{"hidden_size": 768, "vocab_size": 32000, "norm": "rmsnorm", "positions": "rope", "init_std_down": 0.00376, "final_lr_fraction": 0.1, "batch_tokens": 262144, "max_seq_len": 1024}
MLP neurons of a small language model. Each row is named by its layer, matrix (gate and up: input weights; down: output weights) and neuron, and shows model dimensions 0-127. Each number is 500 + 25 x the weight over its row's rms, rounded and kept within 0 to 999. Numbers have three digits each. A neuron's up and down rows have the sign that makes its largest values positive.
After each neuron's rows, "raises" lists the tokens whose logits its output raises most directly, leaving later layers aside.

L5.gate1799:477548485525498482489514469492494520503534536484553489471499512549492500412550511488504503506501459526525501497512498456506523478488496452511528510484510487513486495528500530535436495455472501522510471512477499514540519486456517498516502511453471507477510488540502532513502482473495503506492498500501547497479501507500483489496479533481541511465510468474505483546487497437533499537492
L5.up1799:467509495501524526505493524428510484528477536529462553485491524499518475522488431470485494490535525540490514489522502493509489540540532508472554504555498512487468515515493520476529512485509523493482470488479491484525530478507492496474488510502484507497460489499482510549488487495474528510477468473492533539517508509505468503513535511497505554507495519532534528478462467472440496502494
L5.down1799:536527495531483502497505493522502496574467505496535517498492479511500515474484499496495466485507509501500520553535506531488504543502473502491533528534518496520499535503521514442472520484462524493510456482500502510499559495489510482498502528453517488455475478501489558478527539537526497507501479534534488479556468517494516532455513516505417508531471510533465482492490457527480467514524
raises: "ly", "ally", "ism", "ists", " groups"

L5.gate1069:456473499523536531467496510494503533496484508489488484500455493500475482470481549463515496473494507539512493448535460481514540502458460468487524522485514465472473506517480470518518505493510522478489446498490559500533512488476523514464508493484468459495483563513514490511503493508503445496515519444468541518522533503507521463436520560503520489460497467493500485523512476523489493489491
L5.up1069:495514465521492503543496503481510518520487529494489490478453468495531515478552513477481511474525465492508481502530447485506527499472514455538501502457511509474513526497524543524491448550509510518537503475466519492494490505470492528505504477473479490462508492492465486571482499543544462495519524487522524487524473492518495495504487517479506471451525479470498473470511503475496502491455
L5.down1069:492495450486520493559428473490531494452539491507501514531499520456497508462521490493557473463497487518508504528480460446488489526437547512474524529481523473503476504515479482483503511530537492482483525474499548509496525520506489491524522508483518532470525543477457444501481511483502513494490451465503519505543488544526525482505546518513462449486468484473519519452501473513484487453514
raises: "s", "sh", "oz", "ane", "ally"

L3.gate1910:505498484495509503538474484534517490512502504489492458492468529543523515526481522529539518509467487520483468533459481470542508477499496488521548520458498493494498536456504541506515489499478509470482450508515527471497496489504465483478463516509456469503501513488524528485534502513469493476512462475457509490480487566516516494490527504487460531551470518449458504465461514498521514470527
L3.up1910:519500470526507508499483493511520494529496497499500476490486576523524497481490545551494509504472481511488490501493473477516491481495498442502534518484507497488489538460529516469501504510468502473497465469544516467506483491500522489510482527497490484514488508513520541493496511508492507461526472506484496503491501547485550504507520485476481535532514491489461521473489500507554519448491
L3.down1910:527519511498489525528506475482484535516519529522487521465537477480498505512510541481504460498486494481476541484484502503496540518462515516518514530558453463513491522512466477499491500475480469478490496485494509490517483537500491454454541453512470530562522502471541527544465528480516498486510507511495429490474537497461516451483544470510476481483508515434489482493463491483469446467508
raises: "tima", "ston", "lan", "ber", "v"

L5.gate1250:504498497559435542496525510468522534506475503453466486564457470457470536538469458494507551490461500506536521499499534517470546510501504525488510510499480486473476509572533476510523500509500504483450516489497491536517488483468492485525521505497463508489536501502504496511525522531489488514493483462495479558506497436474520501533498509493528482499526526543502491513512527526546493532470
L5.up1250:508479508532483572492505511456496528491488467483523510548466489440500547518451482500505513477456478535519469517484509476491544553488497515490485500538456536477511478598517470503489517541522513502453517455457487513566487526452492454480511484486481517495526482507515522499536525518494476493506466504488503533502533488507494518497472499517525489534532507520537478492508520484537526478502
L5.down1250:468503521487455476470517544507489502491484487494509520497482484480483470546475491505497525489506486510527499493478472497530542518506519495456452515485442446467466561526481527524525478493516440492490482453502481523481501486459518539526501472533487487495516480527555416487469518529508516522559478497541500538491514508514506511545497519512470481538498528512497552498496514477492523513489
raises: " whe", "am", " how", " that", " off"

L5.gate544:483501484509525474503521500515528501531532494522511530502498482518462513474511478503484484534495515485507490519540454488486482454484465529465489508539482509467510520520513488452495459512498551467497511487499495505495513497530528540508502508471500491501551484513508534526524502523530514516517515549450492517546489501499483533501488491487506484459507516455497505529452524547518449497439
L5.up544:488508515515497492533501505503532478514507511493486562547491492527488508508467475508501491493521506486498477519515523499449486503514523481478524480499480449444507484494469520492492497497470502501504520479504523483446492533530492516450536506539466530472539516463492510493510510484523495446516502519478521494512499530488515468511523477509496446517521538524522499483514489528508515541484
L5.down544:479560517463470450556499483511493478520501477553504500463509517476526473462514478521498527488533477520490470514514501487501501504507488486459468528531479514488484489502504496510475523492518505497519475519485487485487540520505532483462517492489486461503497480482516528512486544488449527505500501513529486525507503472509512476478476478496496456477488475505518489495496460533486517491437
raises: "vert", "oc", "duct", "su", "fra"

L3.gate369:515530502497487498507475498481476498453513546529471539528472547502532505509466510532488519510486494488504450484466522469497461510498514535528480473533461506513482508468510492519550532495511455463492517472510490521489490498495485480489515466472435519530479533471513506472453487500506502553500509474527463503504533464533515473485479502549461517528455448540507505472480473505461512511492
L3.up369:511485510481537497522448462497467508465517512499526489484478527508510462502511471490495545498485524490491516469502531459497487541517443495515504508524451485458500505452502469523525480459504487520489495463472515499527496509508475483531548502452553501463503479524467492561506483541511486480506545527527481467518533524507494512512456486549484495528481442518498462510513497499468505536505
L3.down369:471499496510467529549477505514501516456475540503469539461497537448494492487475515514496506496503528521502516442513493512481481515503488510488475490459455482516526505455535518530509491536477466497500487526496482501505504553502461493545508456527478472484503503493504485541497502499500510487564512499507501521479481521497503444459522492457476509544488480483508487477513503517480509532459
raises: " Arms", " house", "house", " houses", " seat"

L5.gate410:507504472530523511469504509523482499506507510515514497522523488438477536535499476565460500549499460512515491474497516494458491521496554471504489515493483503538466493491538506551487491489494507556448482485491492459488469486521472494489506466492504528465495481516508527503527462472520465522541489470517446482476480474497504492544455537541515446518525485472490522516471440470519526533495
L5.up410:461470542489473515457541502496513505489498496479514470432505502486519542517493542488475514523475433474491484471518470479464510503499505487496515499478526473518478478502476476463542487553466530508496493539480491504462551506506477485505478507531523517508499503500429460522477528532549476495522488515518487532531500458558500494493550503512495516492508489484517515499503475499513484495521
L5.down410:470488519479515468418482481483493508511477508519509558461506553505521530473480523547476482513449506506497508526497463463501517553479488504499489551489470519525467527483471509494498473506487459461478492508489520469487513474478558523482505483516500472501497492506490469541469529483510512510507484461493462497509476495487518492468513500478566494517478457505474475485490486462526518477511
raises: " me", " her", " us", " him", " them"

L5.gate1137:524486482515519517482487535486529506491515539512526491496490487515492516497423576534456552493502534547477521507515541539476454510452482512516471515512529494516488453492539521438501436482477495412539523462482496485478506547502509471491501472505505468515463448478511510486489490547494518513511511483488491504460471478503474522506500463470454503456475563495494504531440488493519473508475
L5.up1137:502469496491545490483534531519523487515511511520500514502493501492517519522494545515521514506489515514496495507540541484464532531503501507545531515481549491509483520548472556476464508487468505480513470497500501502521471500480482447533515506495463510541499474478527514465482511521489476481471491496477499563466507486526548500479474516520479471546512547498512518490503486494505518513469
L5.down1137:498532475550489465518449527526540482510516466531508494515503502481496507459515533491477494474517501526536483482455498473538490555524474431485500470493509482515476553529526497528465483495495502481465473476498509506498512478502488513487539504482478474471534514498490512485528518541490466451436495495497474510494466497496550517502519488479471465439501546515486497495499504513462440476477
raises: "s", "ries", "ies", "ters", "ler"

L5.gate1121:550519458526460517538488511507491515518514501499528529526480526461490478466514454519490522516488459474477511499476475465484481543512515463438506530491527510537497495489489515514486497516496532486489555507452487476483505519510496540454466516516562491521475536526495476467476464484517478486498492503500500527509524483439539518512486493479512489541554537493487461462478508459519454481492
L5.up1121:477492501499484544494517524498536497514461476470508542469526531512485497487494505471547521496475490498511489493517487473505505515496516517529489535448513510526547476509512516520475489478531491523487534557487446509454514527482475497493513551492523537482503519493522490454498471519519478467495465541465487523522488496476538470522537531441486478485522538477474487467468493524532434545475
L5.down1121:452521503549504536480446476473480531490487458468501534461534504480491497475533502486496519521520518512506486478498495521518511474558507474506484489515534465517472531497489448506497553486509543520496536520480533470489536503512479505477517460516457440489465490527503529519479494458562490485496469474525501549478468464453515526465488504514529513475514505516534493474493518506520491507542
raises: " FC", " club", " HC", " side", " Rangers"

L5.gate19:535500506484507506496507504485516498515442493502500500525496523513537469468505511503483524504481548473481499453452485522522524495517511502513505473505484536556505468535470520507477508496526496478512515501489517511515492445507509516503493493509527471449523497521492476509512509514467494522472481493492480516494503489491494525464496470504458495493468540471470461485508467524477485497481
L5.up19:480495494437541486484494505494451470520491466515537509489531539555513519505509482524502528500495472484492519547480486494472514466518528467493487507451495490459481523526506504506422452519467450496482471499474534518527524485464534502489493447503526470528513529482471504515487511521486513533504514509518493452506454481528451487471435553466479475509500535509496502518512524473461436492468
L5.down19:493476515475523481501525527528479505495507516491525504493481523495477483517495484524516513444493480552436467453523514518496476477501571531526483495451508482506537497534462493494502447495524499514477479511481499537509486505495486457486504482526521449445475517507523500510515474531484484526506550491498499535493552493524517493493506543472461491497480521506525475487500509474468463466520
raises: "I", "O", "E", "A", "L"

L5.gate1674:486480500514527474479476533468498496498505498506494522467460514508432501503487489515504499520515505492467483459511546483486493503519506446495510457497461517483515481536554493481526490507479486456542495501499483504488510502502503448508492497454507459495491498513520505482443480516525497523516456528543478533511507503520496501490504528449527513467432510506553468513480515523453498476458
L5.up1674:490469490510510479495428530521520529511516494519513501489453539505492502524486508496505494505554514456460465500518486474505501454513474481547545487492474494481518520541507516485513469503495464475478480531527510510534498485516506505474465505476487496490463520515497498483470467491548485512521448478533504541490545510514575486502528521469517482497489515520543485532476536488506491464502
L5.down1674:486528530519508472468465493477521486501516485492467542520450487491555465500513511505508488553515533480527528548476561507460479509504506445500513458542460538500521529499515405497547484526484495486521554481530506452495518528497459513480516471512469487463488478482496499538480481509550489476533509551535463499516485504490501474504482515483482492441518527518482489504509485492476453542494
raises: "s", "y", "er", "ies", "es"

L3.gate835:480485500478536523519526515494473501474531518531488530480494517509497505491505497517492513493534531505532479496461502470499536471489499449536487509468514516524472493553512488513508490527479452469488501496439492519491462514516467541478512536486518486488443538468489478559488527557502524450499563478500525514494517463527519481514520507469496489521508510480518518501526509472508528530531
L3.up835:509549513537505495542495499490509486513473507489509506500489431492483522496498449520534507457546528474525487482552495522475515482458484501507484460513527519428488545492521541488452503500521482506469508482457472505480502501471554479491500483512537492495523513503513485559501490538460477480534506505512522517515460491471511454489540507503554461517490506495496488473527511458496490532512
L3.down835:476511496499528535493536489485497488492547503488457502535501485476506480517512473499503543525512533558477532482521528564492504488554504496547470474477505491514499509537483524507499467532510519537540508503447453514497484466470487525510491493489498503508512464473503482523465517506558526480501520439495485491509505464501502472485462499524496526530500517496506472527521474504520487521465
raises: "vil", "scribed", "mur", " la", "bed"

L5.gate1076:514472516523458548456516461487535480450536497487517541526481484480499483503485539527488507467525517481488468494478506481483526514521473481515504462454515506507530509486535477485529483479494499533555531489527523502494499481509518516482471486493484488483483524483521516506504500517464492546482518495518531470495458521511476493478535531491474482511514501446474525493479545488486500499517
L5.up1076:544523483498526472492501462515498499498483541501508489497494544526497472519479525511545462503504480488479503474431486480442523500526496567529476487520500476526530510474490502517496517519456506459508524504483477469484536497489494506511488524536518501523518468503495461506549507507492532542500520486469482455498486505491501482528430506538531482537503501532469523514532480501515468475485
L5.down1076:487500531479511498505506525506463484551475493481504487510502487554489457552501498539522548507468499507538475499487493501518544497484520521464514463513528481502470515470463531500497510478509505483493454480517500518486591529474464520489499476499517471519518464525507532484507518497487495510506489491543553522494512503524477495521540466522506533481502488472510513523522506488475491518493
raises: "’", " themselves", "'", " respectively", " itself"

L5.gate761:530520497513509458533499483495496478510521469506497500534493523499473519538505468453499519490475508524497520459519554518484454497503477466504484493498480488487490521500507496468502506509453476520509509477554479535452509467483468470491497516484508475512520504471515505545485527485475487468494522465499492527455486450496500534476500542465479504493504548519496474550481518544563508496496
L5.up761:489470487504532492475491513470518483535507517508534491476499495555478489464531482475467469490493475481534491450464485496473514519512512491484479503491515547449512531531502452485502495491477429509497513496535474496554497480502458540552490524534481502496504522498500470495473496540458473494502480481498536533510466488518497483473542480534501509549540509502564484460467484495477464522537
L5.down761:503503497519483456534480505468459536520478529486478507474535493488501509474513498514535545479526481497458504457546543497521486468532454519511505489467493465506471492521485476533488530503532508522491482554505499440499481517518456460477534472525506523566488523484454487511509486489531477498554559497527482506453493462537495505455443497541450485508532508480482526516489502481499507490515
raises: " case", " addition", " conjuncti", "bound", " return"

L5.gate1451:502508513528518496500515507502555496510486509530487481536454493534527464501490474521498511490475465541483518501531485518464530501486480474512510497519536470500495471499540552503503529490532481454526502493513481538471475525500513466505452539510514511497484489525510472476533493510465501489476445446494474517505536544528504479487502452491529476487484451512520523491483496477485509523482
L5.up1451:509531479534519522526501478492544506458508525535486482485496470508501510509506501548477500478501542511510495484459503521481496532509544492481512521540516481470514478485557522488526471477506522489504509506519473512479487534550504491508505493534497515504497490539522470503494505556444523504465496447482498507519511541499499475495485493498525455526512478470491542506489483498529517497537
L5.down1451:491507558544531475510488506508495546501539548464512508475470472516537498526483491516533515510553510541470478460524501506477503502484498512469540503492465468473482500476505540503467503504504490488544494461459525511487489519493516494509527497513495512453511456509534456515524509533522501537496558521510478475494486502488473487494461516524537546514485497469522506509467545439504518498492
raises: "hab", "uri", "uni", "lani", "med"

L5.gate306:479494485494514461530476529494536554515457527518442493523486480490506495504490562495503485505489544530502469499521515458465510489511553502525497464507517492463486511525495492481499517500509499465490490474502524450491501532486499517475491512500457522474501495511471481486486466485491470510508462546506547522498483470523457493473491468457477450527514515467498511480505514503458500494493
L5.up306:530514510525511478523501510492474504460544441551458532527460508489498480512487544457470520479485465492481532457483482510505482480410509478548485544494527480540490549528496527500472509492521486474522484501481497491521478535481457520522516495462516500521485483485508506496501497532491499502500476494480521507533487510479495469509490464520517540488521523531500516510470500536487482482577
L5.down306:474478502489498490522502487505488474467454538434483520516473505465497476497489515485507453479519485475517548473504490464517448484482492427525526479480502475466505511526489453483481528482531479456548518525486442463505483521441407548491440497509478486500503491515494540517532497490525496518522465487511516493502496492505487545514517550535462527489490502508485500520514468479464491465499
raises: "ph", "cra", "for", "phi", "pha"

L3.gate634:498481502503502473519492485515458478490536512535527489490478467553521475488540515488518545468490529502460468499560488505532490478440496471543518513485501470494551530493491519512541512500542510585481495457496468518519482509577481474460477455508509493480521486503513513535475516515487521492531522504521486502443481505502485496504497517527515471468466547457487508507484541538475509510543
L3.up634:478524482531471463487461527542464501511504489521482502489505493540488511502475475470448519475429489509506470526524545469548502455496523511492515543467481567484501504518517528553506517494511498510497487550495458484537481511483521473488529507501470505521461469511494475487492466473471551531560516481452524474551474476483487495491493503507538499493505486512495540484509489454502478468504
L3.down634:515510503518504468486504476495482512499469476504492501459492460520557483467509485503484481489477539521496500460476554507480476462512500496487478471529484444477498497491521481519479535520530493499506487513417484537500506518451505515477531482482545498524506499494520474472492528519494518520516519510509542521490490506474490481532532515549518488489479514514484516479488468470520467486503
raises: "is", "ies", "ress", "rum", "IP"

L5.gate1778:486521497521532507516536492459538485509449509495546485495484502501498529465475493481500512531541522476467530515501520472542506458519495542450537497498498482477477450494504521489526536498521471487510479542539482508496492523493544490504507467475493511527512481514499476479471494482487510545534474536512432460480453528513504498489509540564477473487485505499523500511501474499523503434500
L5.up1778:506515517479528445504502517471517516527493564487539518554520511464470547454486465498502459512505461522498491553503493485506506505504500476444512469481512486512515507497523538502515491474501484533535472494522519508492516483456507483505502498492513492513504506538505497488515543516523498516532487506532488521512458515487503538503501507465488514491473494515515501555527492455538521482466
L5.down1778:491486448500533514502487510476459478493532481500490485496538470466552464488544452502479492517474517493508494503559491489471518494487504503528471526522465453516495551518446506503505519462489456491512526490483450546532500482466554495497537489547519529468523536503486506478476465524488536549508519505472477527472492543426480500501497519515471501483483513526485517475503467498503504484503
raises: " ===", "===", " weeks", " Pol", " losing"

L5.gate1734:438526505476513454473454517508526508513482496526532521489494465491495549509512554490480487485504501503488501532531525484476470510536508500497508490488489488485479473503462488487511476508492464483508542542525480542465458482490470461477486495502495493508460494465451463498507515485494501547494519480514531497485477467481505492497536519512546511522479490467489539524536465491482512507507
L5.up1734:495525484457517487508511494511533479503527509533520506498488512510474504511515459482490513514524563488523493563523561499497494474510496515527549520507458476449525542498478507522498489520499481548504542489510452519469487476527509501507486494461478502514512547513489513465492477494566510479514496464485493549528473454508528510492467504496494480529493517509480473476527471479505461538483
L5.down1734:540415503515543455520534510483472490472486504458498491471490495521544490505483569479508500454545497518475525515528526521512464496498487476523584481483482514521495517454554483528491496569517502485489522506500477512459556487478469544455501465561473443513524508470489425494483552515455501493514474531476483497475519444472539471472469504521510515478495490497424471489462461510519494505515
raises: " 5,", " 6,", " 4,", " 3,", " 13,"

L3.gate1221:517491478512494504474527515502511481496532433509535499499543484473458473488484526482507480503531502488522521525519494465511522466496492531509505469496500512501491493515552492545549486519468534494500497495429475482499478541503495494533480472502522471514502541497479546471535511498549497493489496490485510552517506475513497516489496496496515482512494533544463507463497488492512529518498
L3.up1221:518513452498500484460505515468508466495512489509485477524521457470498476482498519480514461486530528480508523531489524438504514511489493535516494454494496505487481515521598513544537431487481511513474492495470497471507459519486488505500481460510517498529511523497505506469501485481541489469519514550501531539531496466491520520493501509526516535494513514517468477509501459477505521513464
L3.down1221:493529523493522428480481480525530488505503467491519514493486490439515550483529492459504488495474508491511487518537495473501502500484484500534514493520471503513504524456494500490535481522498506545470481441450483515512528504488511533529492502506459443512509466516511505476528476499520460499475487521508479500540478490479511473501507511524493486491511526479515482490513506455524475508530
raises: "=", "Location", "History", "agi", "men"

L5.gate1766:513518530507467504545500472488553508475497551525516489504463518497467498533519507546475524491497507515536482511512529503505488560498478518527509465503481526507461502494514476519508466489517511497487506478516463456512514493499494466537529462496454507518486495538465490506494472474471505481545520509488528517524467489551488492485500516524431533523503468480483506472473492500500457521498
L5.up1766:479484471516516533530467496513492521503502471483485494497507490533515486494466518507510479470466503526504459521515466477487475552463502506497517517481491519460536520493537492504536495511474510504514477543497585487516508539466504494510487498482478502501532512514499478440521477523479558488527513500573453491511533516506499514528485491454461478519497448492510504483509492530487524520457
L5.down1766:487503500487482451499467477488527492481472491510520530500500551508489475522479468550476457501485480529486468504445524513497506510509501538503502481489499527493486519504524508508459481471478509523553481504491470495494520472539507508514523490463440519468507461552499471502484498525485474493560507509495514496485502488490432516518460482480481530519536446515519430467489499543476486478490
raises: " house", " houses", "house", " she", " site"

L5.gate1366:519450510494499487514520549502499494508460488511519452503515487513505509531513443494492569513489537526510505486477464484510508495499481534517469512494519513490504496506477516487485488470484500400464520497529481490438468510504510549534446489471544538492514510511494515530550486497483493481496525479506547485524464507500453532481538527523506467445543500493514499518491516468431490526478
L5.up1366:510535455522524502469505542473492585458482542507470502489544487535468500469482498476533512512483481550494548485511481495511570472528510554511486474531512499497475556498522525516509485537468494466474512517510476486487471526521500531519459543506496514541515479465483442487532470522503472496529482505496504485507486520483507496460517497495553456488484513537470508489505480494494504486515
L5.down1366:477525538482484437525502498509506496523461469513487515515539517502491474473492522507472525492491527475478488494520523511487498558519496504520522502520467537434502530554439542518488494481490503427518511502487465496494527542492537475529465503504482531461480449482467523531457538479473524479520503507495513521457505503509551510500535487508518468475488485532495501537489508531493521549521
raises: " themselves", " itself", "e", " himself", " herself"

L5.gate1245:477491507480499541487522514474498521481503465494475522491504524528507481455477501478487520506460449489507459494453516509541558518520488494516524523478494493546532501524519482496525506497464523496529522497533528529518515521523449479503489500503507497496471484544485503456499506504524456525513504488503539476503486546504490478529475476488510437486534486494531464496525505487509510510464
L5.up1245:476521488492513472522508513460492533479494514466510522507457497518499478508513522525500514493510540543531478487486507474521509532537464482518531502524498522529518540495497539489495492536532446503548523479454509538526511486555502527525503484526486499508509470510505478492527496500498457511481486527505497498500513486463485488493543492428533455502480476486459483456490483500463496497488
L5.down1245:488469541505506466537443517489538503468476551464456465509491517496488509488532460500506454475541552483488502489491479530492521486487539473456524540509461492474511517485488503479506530508544522494510509522506476499510491537513413495490520479550510471504511502476506500508519479527503485488487491507497467525489497482458480508471494491479466488504503488489503462518517533506512506461504
raises: "ions", "ion", "able", "iv", "ive"

L5.gate1725:520480528490480506515529501496498517453475504510516498506439485513493483508542498519544505475475453456492466485482503523515461534517455531502509504532459501523506495501504503516535455506472438499500424525512473542523486514513498548504500520504512495516467485488515495475469516554494506507484488477539521471523505475501514500482446502521550485441522503498481475521568468490475509544506
L5.up1725:481496526442499437558489530513490510507496537521512513467484473494485487483478514492473527521498472487502497533462484478567462530461524465503455504510495506514514440521474505478528494501480469517501542529520479487515548494507503500521500493502492496509464478495515483518484479512505520489519453499499521485503485477487480501482498507493482541524514492480469495556494533499481473484494
L5.down1725:495503517521508514526465509495505511509510551502514492492497471493547485526497488483469463523541535457505517478496464497540492477514538523485513496498482477477514518480489548450498493499490512497437501466505478492471509502536537476494513445487491475513488429505454464494473498510523493545556510485506466491521488482500521514469489538483528485477492484544464465488484502524524465502520
raises: " seen", " found", " mentioned", " exchange", " expressed"

L5.gate539:494505493431509529541531537487517494474515489498508511467522476539490505450543509526505520530505478520539509512497471489499538462499506517518491524506538523476474523490474460493491469471479500549450506507479522503528515458515506485524496483480530463497526478543525493454509451514505503506505484542538462480479489530507526479504497531478561486482537486459517485497497484485491500498487
L5.up539:520522477505457495473521498507495526504522518517499500471491503459518489498503487502515484514469526522489505526526507439482503447493499506463525531525503526448494553490488473538511420492419475519537510476478503535460489495496521526507505520499469448542486533497500500511498499469492477488503518514528452544499502531508543477537492519501504469491500523443489529488494497516524473512485
L5.down539:483443480488486514525487505485516463470515517491503539489513492482460482491499481527553479532484512469501505485523498530557510488534492496505506465482507545493512531534467472528477476497494486497538500522511466512500523478550511550525522488530512488520496531509537465522537515473483485475532507492458491500482503460482475434485472499539509466506554506494469473548498482473505505476472
raises: "present", "2013", "2016", "2018", " 2025"

L3.gate2028:492485505464502500496521498476456479500542526506506481492514482539479456491467474506557528494509487504485454489482490505517519507507524504475520494533498459527534484478547478516471534492505477493532539518553502486511518492529464477516448507528457468492498504485511494518502492513479556529485509492493495450477560485506461491519514502503509494543518478490538496498500509546473513494494
L3.up2028:527494491505503486525474474538492489463449508515527472487520498533474472464487513480526489500498500473485466503457535516516537507519578551482489530505530474522494512475484493532512537502513447483500538491526501565499516537493476481553507524536517491464515490496506509526475499489473496512517508491522488434515511513481489483498519488477498496480496553459470561447546497543459501468460
L3.down2028:529552467495514512513473508496462471498477521483516502506487492470524534515506478463494453477461478548520493497487519488470530483499530520502523527477522481505510501498526485521469544518514441490481524530526519511515483522487501509518484507473488499482544517511499533511504514526491493517501487479515503465472485513509533525533555501481487466539531489478532492496483495537509511487460
raises: "ion", "ions", "ian", "ress", "air"

L5.gate1786:482531529497519498516509528510500526522487502493500501484488473498500522509553496513484475510496500445506519515508497498535474468493521522488526493556510466473496535488510498496498522513482538512526489501505542506481446432505503501512485501474483470479511506525535518512500438528522539489505477519530538481503512505479465490497532496466507463492496512493506527469448508493506536531513
L5.up1786:532479484460493529504496480492559503478499469511503483534522473479520485495525471507474532493503486500506525514472498522498503535499532505528462480487505481484518518495545505439504547479502522540493490474491530491481468465518491498487553531493504469495492482504513503487485507532488471524481509507519519510529478513466484479506517470460489494473477447480484528529468514510507513509523
L5.down1786:513518520497484481485544496562431457493521473488497482518526513504470468460534569559476495472481505496485484498481530477464519483475480489497554486489480482485531500553499546491513553490494487443487507504483527491546518551483501508506498482521488512493486483539541499495535499497505524515491487458497476454509502535529483503511522512468493478453458502483512514538505517491506539499454
raises: "ed", "d", "med", "led", "ted"

L5.gate1381:503505497549497522464486489539495509477487505494513500499438453461474493493486505510475495481461468501505435440500510515523593517502471513512536484489468480446514489537551499473530508499508502474491499523531521532533497512473474487536474536469511505499503481478488496519536480497537513526572498494482472538513521516507532492509482527488507488509522559492488506481488513477488522509492
L5.up1381:524488514501486510489540496497509473463508520518500486532515473498496494503495534469510576515484455466507486503485482550499507497502527544522519484555500502529489531482452507466508490502489450497494484483487522513500502494454466519469509523516520520491538491474470451519554467527517490512515490501505498471513482511503507469531527503532487482499524500428502511558545484500509536494511
L5.down1381:457489503482510496440479514481522525488519486529444453537526504479508543525490502504488501494512506548496522499498521517512542502499492514485461498482444503438463523502527500492461519505504509487471494524572469485522519461480517511432467484525529480477502480499468483513480476515508508504481510510521467511518489482499540481475526532544538501528509503540426527507513497462492511490509
raises: " it", " us", " them", " themselves", " itself"

L5.gate645:520482451571522478563504482485484527465501495524524478514521558516520466460512498462464507527517480483479527463536485472458508498492536528518518458474478508504472469519514463515449497534515484541480478507479474499498465504466496522493496507507499497528496484489511532507518490492510437489510498481494494499477522547528487486522509555522530453537530487492473512479430530544458487513481
L5.up645:493530496493547529496451526485497487540505525461525477516523496512504494487488519473474532541500472495519530457483535514468485489465572497528473509461532502509504511488520479518479488497494475507468422504489487460502473518495495520527474505510498543486494483530521472506521492507464515498511464526480494493472519488456479508465495496546482519457512525511504463523440539462487497512512
L5.down645:534510480479512506511485478507516511547520483491509526505504531513502507503546509527478497454494520502469495481500507507451494512518519487500492492452467496512505461534522544466487506507544442534503504517486470490483521549457417521495526497538472501534481525495445497527495486489518503557466499474527498486489497508480518500505499550536496486459492525482510513539527530528512471544520
raises: "28", "26", "27", "29", "24"

L5.gate1600:482505518510504505507481462520481517501504511471455468476423515514465488547467519501460533519547483510540513464497526505494539494474529499499497449499501507486497517507536452512468478493469504504472477471480536452512535492523442455489479489493478508496504517515493505546472436497482485532528489487507514552539482571518534477476533558504482547529479435497492500444471559479466505497478
L5.up1600:477489522506538500506451477503470468507488502520471505485465503500499555512518499540505523493529472494498478474504527527532498541498495535499511481499515528487495511527564504467450517486464529488465534507482510495512543526490486507540468451497493506496518505512485497512480477519519533488539481506540494520541523547512491477502475522496493472516529460520475491476480525499475517487458
L5.down1600:495490489528512470542520513468527504510509497497485469490460517515467468470514531507483483500562459516514495510472503497527460461511520525525502484523497475487482522552477503510477526532516496490506458450492517477479527498522536493472534518495501516555485517520487459517492516520490509522495509497523491493525542498488503511484502493513503495488491450492503509441485523515495503478487
raises: " Center", " Centre", " Institute", " Field", " Park"

L5.gate1543:498486475500543494517489524464457513448519548460526514496492475512463499435552476516530505492490517523477518506509424505456482478530475532469512500535463474465516503474519526498526540478492519499514489537509503477509510461521501483527514479474486501481521527464518490481465493503513495529464524555499482479516466503473531480454542488528494497479495495499485493513531500563497509494474
L5.up1543:499497466533497486510501540476492477524485492426507480500520493473454518505535505515524483529476474511473500451499497515537477530493500477492503519520521490485507503525493474512487496500524517530509466457503497518478486501524479473486512485467510490510506467493521520492530498456501485514470513509507476496506486477514481485518535522510498420503503532520507505505490505522532503527522
L5.down1543:506485445495487489505487553476464522487529479459498492518512500510470499492537487511498506524526490517470558546492471535493545478508511520481485476531487456501507511502489528537503486470475512496509508487467546470529497495490541517440515489509462511502469506529501474504544491544504507517481477503472504481521484529487491523463518481549473508501507510455485491508473544518510472509497
raises: " two", " few", " couple", " three", " four"

L5.gate813:444482462529547539517496502477480490503522509532537495473446469505450501556512529484510438514511555513463532514530586515473516534501521509524519454457484518492481470503489493497529489493486471457476514522505482535452479465522498478495492498508491535490499516500524518448456532491526539510468477481516449509488469493480542515488504475518472513485504508502481491508531511523566527499508
L5.up813:454482523482506527556513536481482533514461535504503527521491480497501532500504536484535494485487538486532502498557511464469534497554532496480557502534475491472494465504572500521518508457505474491483523510480518504500479496454522490497518506499499501533493529561538488516471529474514505541527472482474480474531532475544509529517507502538475495520504478503486482503499501558510538517502
L5.down813:492446465467551455461456483519489496461455508502515549467475486514475509494525505477486467502536488464478542490548530535454442517500497478483530496476506503477521552494522511514488486518408513460479474520511517487460471490505459483520545476506487520490511512486516492475500511496450503530481513480527511464526511470491516483479484427502467483485544485539513518505528495468544453479488
raises: " 15,000", " 13,", " 22,", " 4,", " 14,"